From a checkpoint of a small transformer trained on Wikipedia.
Size: MLP 1216 SwiGLU, 44.5M parameters.
MLP neurons of a small language model. Each row is named by its layer, matrix (down: output weights) and neuron, and shows model dimensions 160-415. Each number is 128 + 32 x the weight over its row's rms, rounded and kept within 0 to 255. Numbers have three digits each. A neuron's up and down rows have the sign that makes its largest values positive.
Before each neuron's rows, "raises" lists the tokens whose logits its output raises most directly, leaving later layers aside.

raises: "ous", "s", "ous ", "ously ", "ly "
L13.down876:089183082152188159117156088126120110124176162174126139091084117202055123081107108115109106157094102084160191145109117174087145119116196143152186131152124118152074111102127107159118169087184112102135145133149156143087180169110103112148153141142116180120083136128152132060099147150149170077138117150170149089176131151061112159073111163106141122049151180145107137101166094033092132164086056108098122087166083136094143132123136121111148082132105092189155097105163078162139102119135127143116176137169133121125088161106136093087115121144148200081139079128136105117134162097107155140119089147153138157151139134210116108110103144055175173102085136107114060115128086134125130097149133158081102119102103098067115109100113102127130063139134080167140130186109121144126105091129074

raises: "ver", "vers", "verse ", "v ", "ving "
L5.down1163:064126147105145077058139072120098138103145105121174186160159145091118155166113090139170154046110154172099138081089124147085100123117163131097138158059150146125130134123109100126156128202108144123140144166101133109110159109097137138195074159164186117164145151138137160107101109149127154113158160080130129082093123101087157146141179141132064136131059188116153126137083135150203085088058048131115145143130209193126161093139152155128075122131103090142086094146108092129162137124170087147146136123097127128133143127192120140090121127148147131113099133125103180156125111129175106090109132096126092082122134161167162145141156094086133116112118067080081104128154173131051163133067107120067107158145132092103078102064104100125089133106132128140136096183160179094105095165144092

raises: "than ", "relations ", "ones", "countries", "ames"
L9.down67:061112090176093046074100094149094130119119142168145156072194106080110088118125096078130142111174119136110154147163144093064165156121117102111141130087129109191052132148143159128131110105162160120089053167134113095133197150112162129125108162130163115093201143085143129070129112139144170136154127063111091161082160144064092123084080124091145152156091087160184140147096168171161164105220040150126130113118122158112124197146161151184104166086122102100089154130136156173113111160135198092130126180079084134126121148117156133143079140092131162138119129120110119132158128171195167101153079092093116116060187084137079174130085179136154133137128176091086097133133043156102160179152139078137105122124151106122127102122124128117162063105127142080136115094103086151104113097145104

raises: "for ", "after ", "after", "upon ", "following "
L9.down812:175138124079153154129130176094165117166147166119124118151039103109093110140105118087178139124124103176129158111141160132092076088138096124080138099153131110112131111160139168113205062141105130145133112174113171099151105152141201107115150166128099128137163097121129120141131142143117112099161132123179133128162177158171160085109086148122179127068142093142184191148116045138144099126127137146166138034162111192133127181103125165139165082143165095103148143139091201119178184103140132074122214067098127109086075100201169070196137161100090146128122083129105101123111069169126100115168156083114105113093129110081128118112134127139104123166136124163166100148079172137173180112128187159130151128092141165172092136112128150138129087136147187180109118177087139055132117174100179

raises: "they ", "he ", "let ", "that", "that "
L10.down275:132164122106128098122134176074124094133154077078036161122094139176139115124121111112206109158081152089163154127113114114066090143113094134149172139136129125140122173138145122120135125130156154098138173150145083174113118180166113094137110081184129119143174093061173197178096108111104129145130102134120061168120068133091075138102093128196154152060146102125138132161157158128136137049063161120109107126109155114136149096057141128143126138113146131128156138114094111142101106117071129149144125122174128158138138127133153157100102111141111192157113142104110124142140061123125090117128103125172105217115126185062111138098091150181146155158102129140129149093109146128149146136092129127066151114130092130180074120174119163068121130128139113112157071150075164181170136088112114

raises: "she ", "they ", "there ", "he ", "mp"
L7.down501:072166175142139135143226105126137112165137126175147159178146142158117092115063106161134144146137100070157138124152147151126173085105138168123130136152104109165154155123146129094153181118102168110131091102162137090158133161151143134119128135164181165114139218113144082195114142113063113117137103165099121073149082134108157199122153149108116160126130095107138086175135129120171193083124217217149086132125141164155149213125151123106142133186162124106136131085131133140102111126129149144213219124127126181114130163147145139090145124112128164158174144121129066119134126126104121085140169121195152154129166073135073131120154141177084101068129137144150115144091103119107150115101104079082174125092105091106125128135181163164140164111153117140122144082102101086137161185172080

raises: "met ", "been ", "previously ", "originally ", "played "
L2.down1148:175137111128136085220116128130132107144129144103130099103059114192080169156098147096110172100142135104093089113164157107138161126086115137154136164131143131105122140081082108147142137081155158104153181155113139136107132125147119171143098140073120158137130180181127145195123114175118195149103166134132130144143095131169185052119188150110115121163084177134149115097138131160181202098126190160133162150074120139131132143161082108165137169143075126122125085129163104052150095092076147083091143199135188100124117070079167172090162100094151134063068133101168119072106108163119176167134106103108145112121151118149143112080083131067110125158114109101143108184119092151067151121160169145077094138141189176126107179172146124159146090142217136078097166090108130134072095188151109

raises: "ted ", "tiv", "t ", "tis", "ted"
L10.down779:159157178138124129140146113166151111150127155131123129106141096053131157190093159108153123138088150161071219156157131100110096143141074098089135122142106119143068126115090178148148131175190087145152189098087173033167144126154153138046150124158127110171124152143123146169151132099167143189102135129075149122110143102147116149148147115103127165158097090130061064148104128111099125067164139138136186127146114105092136132134131107157142201126146155128179098145104130120124167111181099092111128102084136085104131129128090200054078161088141100183138108182120138149121127150084118084114117111035078130144081116135078082148083136134143113154148131107168161128139150091083129159085195165131120119145109085118105122124139122093177117103089128153152158115117164095146125190108146

raises: "uments ", "ument ", "tri", "tors ", "tors"
L5.down412:084144157174131093108110107134182099110109155089152167110165155207143112128111092121165233107112175112150156110055118139123142096179149108084141111176136139129144128093106136090115114038154222177151148149126145139113109106163092167165102141104151108093116143140097082132180128114143159120112111155210079102119129154079093190139175141094099076131080130114125101183171125122121128101151140071151069088084167153077177078122112151111148137140110173107132119138115103095134121162076151121118070101152097127179099104154165144127094111106133100144145122118123138141091083146125147230147109114136122107128115135111139124062104146044135139106111094092151128166137058152115131169102125155139089129142134231124148107118091128126059172139105174140159143094115164172125089150168127

raises: "==== ", "====", "=== ", "On ", "==="
L10.down512:176097136124148117134156128178091101130154180098143135169136115129153144075207174117134113150126156159141158161131134144114099114140091135165150146159155152190133120118151101155098110103135133144110192131128129184091100109082123168108116109119168142158135156097130078122095113146145083146148123165107137119114158051126115159092119095193200101096112174124089144167114131046159113135075093149142116104164107072187155130103116112091171140142114040090132190111136128109148083106150168106125142119129153092130125138151152037178076150106126120125144111140167095114131140147142113099105136082136123086094132114083136100112038087073134114159158127125158154188113095104121178129154132134138111144135100131112132104168096123118164099116129126157131132118145101119114126120125073

raises: "rhyth", "bass ", "bass", "lyrics ", "additional "
L9.down813:156077131138171124089119124117143133118163159118155100097120152085158142098120062110157100143134139078149118086122168129148103067082122177113092135159126141132086115103136165101128160110149125112129125164175131220115160159144035107076128096182133137113088085124128137127183147103169156118146126192068157168118121125116137095105156164157040130132164060130169114082118073108098144133106121148117140112125151045164085139124113139085118110132128122150158145098173125137114121090121128135110105099174088099163140125060082113086062144146076128141167102127157128135139127165108150175154111132165128122101135125112141141158218120106114119151163149122131145135120072108089119194150115153139090137134114116124096121150150137149125131113123138089202109153134140028200148140158125

raises: "it ", "they ", "she ", "he ", "there "
L10.down73:096106121092134154160128121115157139130090145169110191099214142141131130139130115096127157138110106108095082099119158121108129158139131127107060104136098137124098149119121117112098185176120091108128137122171105131087145110098178177114127083148119132078092142089156103134172105092129132170106163178156105075152078145149140104146135074109114093156110082152098073098171114156129175099117121167144143145161164108164131161115102147067132083143142098144105188200151126143151074107102132135180179166086178103101112137113135083088125113127119217071094110082148115105135118120172121114079133123114152184139166083138149114137109122095055099101148154116149119049177144148163193188182182119074125152128128139145131159132122160148134102137117093121122078122093122076098133067142135

raises: "she ", "they ", "it ", "he ", "there "
L9.down502:151118073107133109108152155168121127149107174160041166111171126127129099153125138176148104220132094116139096146148125146109070119153153123166081133126087127115157122140064106160095172119139084105131147098155064156109111124115141135091091158178125154151064135160115133135104078112109120100140190175168081123109055139121115132136069099147142116136116072168144102090128143142157144155087075122164118172153162117130125124051140114113161112158208095150096142139137096152135095132087133129130143162127172100107043173142148061082124126148131146131108139076144086125114127137114098055104179116142119136138102032116132133164133105125116091098143182100112099051112179082156206159169107104076152170182144110119152150135087168132117094144103114173115161132080150148073114182162094

raises: "000", "000 ", "900 ", "500 ", "600"
L13.down1081:155152152081153129119097103079126145126115151157152131121148183145149164090161080161077087122083078150179124170122129154116146117159111145124119109146066116106097176099085109134100092154114131114159128124079125108110118120077125127102162141116184100116109178160128146124126132148074122099131129114057113183140084117035134149190126105113120135120096131115138164152042170123132115114133094199128127177113115117094050144145122185146089136113106126156159226077129087107158119075180111110150081107107083173137132096130116128097157090146071086138142143147092159096145128127127129151160167123158138110107153154108089102086111146113153070079130090185157172152104122220119135144089165176172129087168120167147201083150083131111130170208132112098124179110162123179209121134116120

raises: "ument ", "uments ", "tor ", "tors", "tor"
L2.down244:071164135144087074143101099149145082114140142099107158106150134141099146120113116149148210170115149107135212121111069157134100086112083082088100116114119098098141160170148108073125083115145152165144137149169140098176097123164128132142148154137118095102119145100150110164175100076102182132098057111121056105085128168162065146119139152129124188150114063121139129100110128149098097122105116164124099102143144136149065078145110106143147129164105118128067078123098130048145144188115120098089132189127164090170143138169106148115080135099103128119156163172146174154178171146150114169126141108136135008143115111123135090099069149106108088131120146056099116155118105102137118156126093081079137084129076173095117137138074123112096139157094135148146195086159170152081079170159089

raises: "there ", "he ", "it ", "they ", "of "
L2.down240:164125127094099122143164083104120129101114103166094177110167142099123117098076130118123073155120082088121166106159109124066130116089164142147098154116079151221067149119130132089159148070138159112134176151133093125186110136127029139140110116156157106173108124185159100107130114178124146117089138139131125103124125098083181152145063148145108150155110083113132140069195134172154128171070177074153088169146142100077127139087104094134134093140090093147060145132154111122115063166087131109176142093128077106169119140178178124154109144158178144093122117142051093101195120166140147130107128111075109120130125056142068101162191128093123160101148094188125150193080192128102182149083119121084174151098149106148125137115112125205103154124193106152128115150123106154122091135148151

raises: "==== ", "It ", "===", "====", "The "
L9.down296:094116102082142123089090151146145127182126149131157155163116157139137097185155166106109128166135128140170119143079178181106085096149042133134172122141122121108066140138122134162119130138155154181125190093161118143096136162155192131081172142164050147145161151144113125160135155116147128123066095175105140074155070159079116139112092132146164155099130103126174178137115122070168175125102098162149094142170138167147150147132141159126123122143130123135095081118085083124106156108195098127123069154092136139124167115109164075190142141144188141103155104112170088069178175146113100132131137140113065115162217148137139145125103130130076181146110084128139083115136060113067086148083121152164140064209149104160132112122080132105170083134126065129122087104094088146113148088163170

raises: "later", "long ", "wide", "ago", "ago "
L10.down703:064180128073105126124149134082141156180166135147095106162120170148144142104118094114135131162179211137195122129127118125138153164098125138135151122153049132118128077057123106055110083125238198128154109156142121093108147137141111148170123145120100138153145150097132140177123156105134147098076138123057087136134113109147076144156106150113130119128103120199132121095165123093061184172101122133101131046115132060126105091113170101122114104153142126140102153090064148122140117092165134145123173110137140125146111140177106064115138167125142065073189133123054090111086099099094119159066103057183120111102129144155042143160172110075073158182137123193110158095162126170132205096132106158156173123137141108105106109130040135144157168150113126098141110134093082090132149176113094

raises: "ago", "ago ", "lying ", "jo", "ke"
L2.down31:125162129120113138107157139110139120089128130120141161094115128130106159110126144088113160071161111189154090128128207090099162137156099088069166105117117105127147134131089125141069092069132129154167177130143064128157169179098182108151089156134134156105148096133152115138095141117065047141117188145103049145123118153144101153174152088070148168182107172176136112087136114158138137139132108103121130066163108178101165127107134152148114175146122139180125141121187241122108129205156167145124139095146096135162109130163132121122135156155141142110108122087130082097170134128126127119106144110083173095223116105133063092087134048143063126135148127173084131115164134181155163149063091126139110110140163059145132164095131176132126200138172111123140095113188174110122173149119099

raises: "involved ", "killed ", "forced ", "allowed ", "prevent"
L13.down813:145125140149131146147139195124117103136117092100122146143115077118100122152121103097190154082084130100134137128107107141146132136092157142162209122155138102083111130100064111071080154160099097099069123127102118153068173225124162157128106085110098185187149130127127197116101160129064136073161117084207095108145093108153188179145185129150123213084210134101098126143108155179166139121161143122127125113141153096123128158160119183134123202132098173067136104233108128082126129088152170153111129135139173080156166104108153167175138095160138077075102100128125127065131135138121135152089013183163110100120119111136152108163123202094105160125066103105123110127130062176145124122114128086103138136144123142116126144024150152124106133124199160106160109108080149158145172115199148

raises: "====", "===", "=== ", "==== ", "====="
L9.down1112:152115074143065165120110120133150166179172144148099173127154193130133201139189160157110067106094129077112109152114173124108096134132074115109119128095085134110111139132119107156185099126130114176088154148133126120092107112087083121141138168136175088175092124136164114129114120098172084085098171128108078172166117114131192081117155103081155137093066092046206134107134100082087112148160135158105117141184098170104143093086133100092112192093153151182146111188117106152134127136091140163143134079116088081118134110180136094157121140084114148148157098112178109131101111101159116141136139058134131084135111132103109145167062114118102164144098150130175150074219142129098201138100201074158122095090076138142106107081124144141130100083107048113125102166089102156116151139131160

raises: "previously ", "been ", "earlier ", "oa ", "originally "
L10.down556:151062120103093127139164123144158100099112160135105096112128092209116115161125132110161160073139125125111148110114138183128157178105141174150178101140130164087132151045078105139153102102179163140083151104151108108143157126135123197127141099136088103153124135139130164156087037161165164164071169151120066185147098151150161165135173135129136120127105116146118082191150180158187177107160157162072124153141071140158149135172169135120175149141053162169138081134167143071140075098103167120117169152129137123159115133094126150063152082109123160094064121130190168090074115106143134106094124144167176144153155132159139171083141144112094109090123158105178085132134113142125142140101084140125123156172159180101116202123117110100133128102183163105123142108137131211091111151107116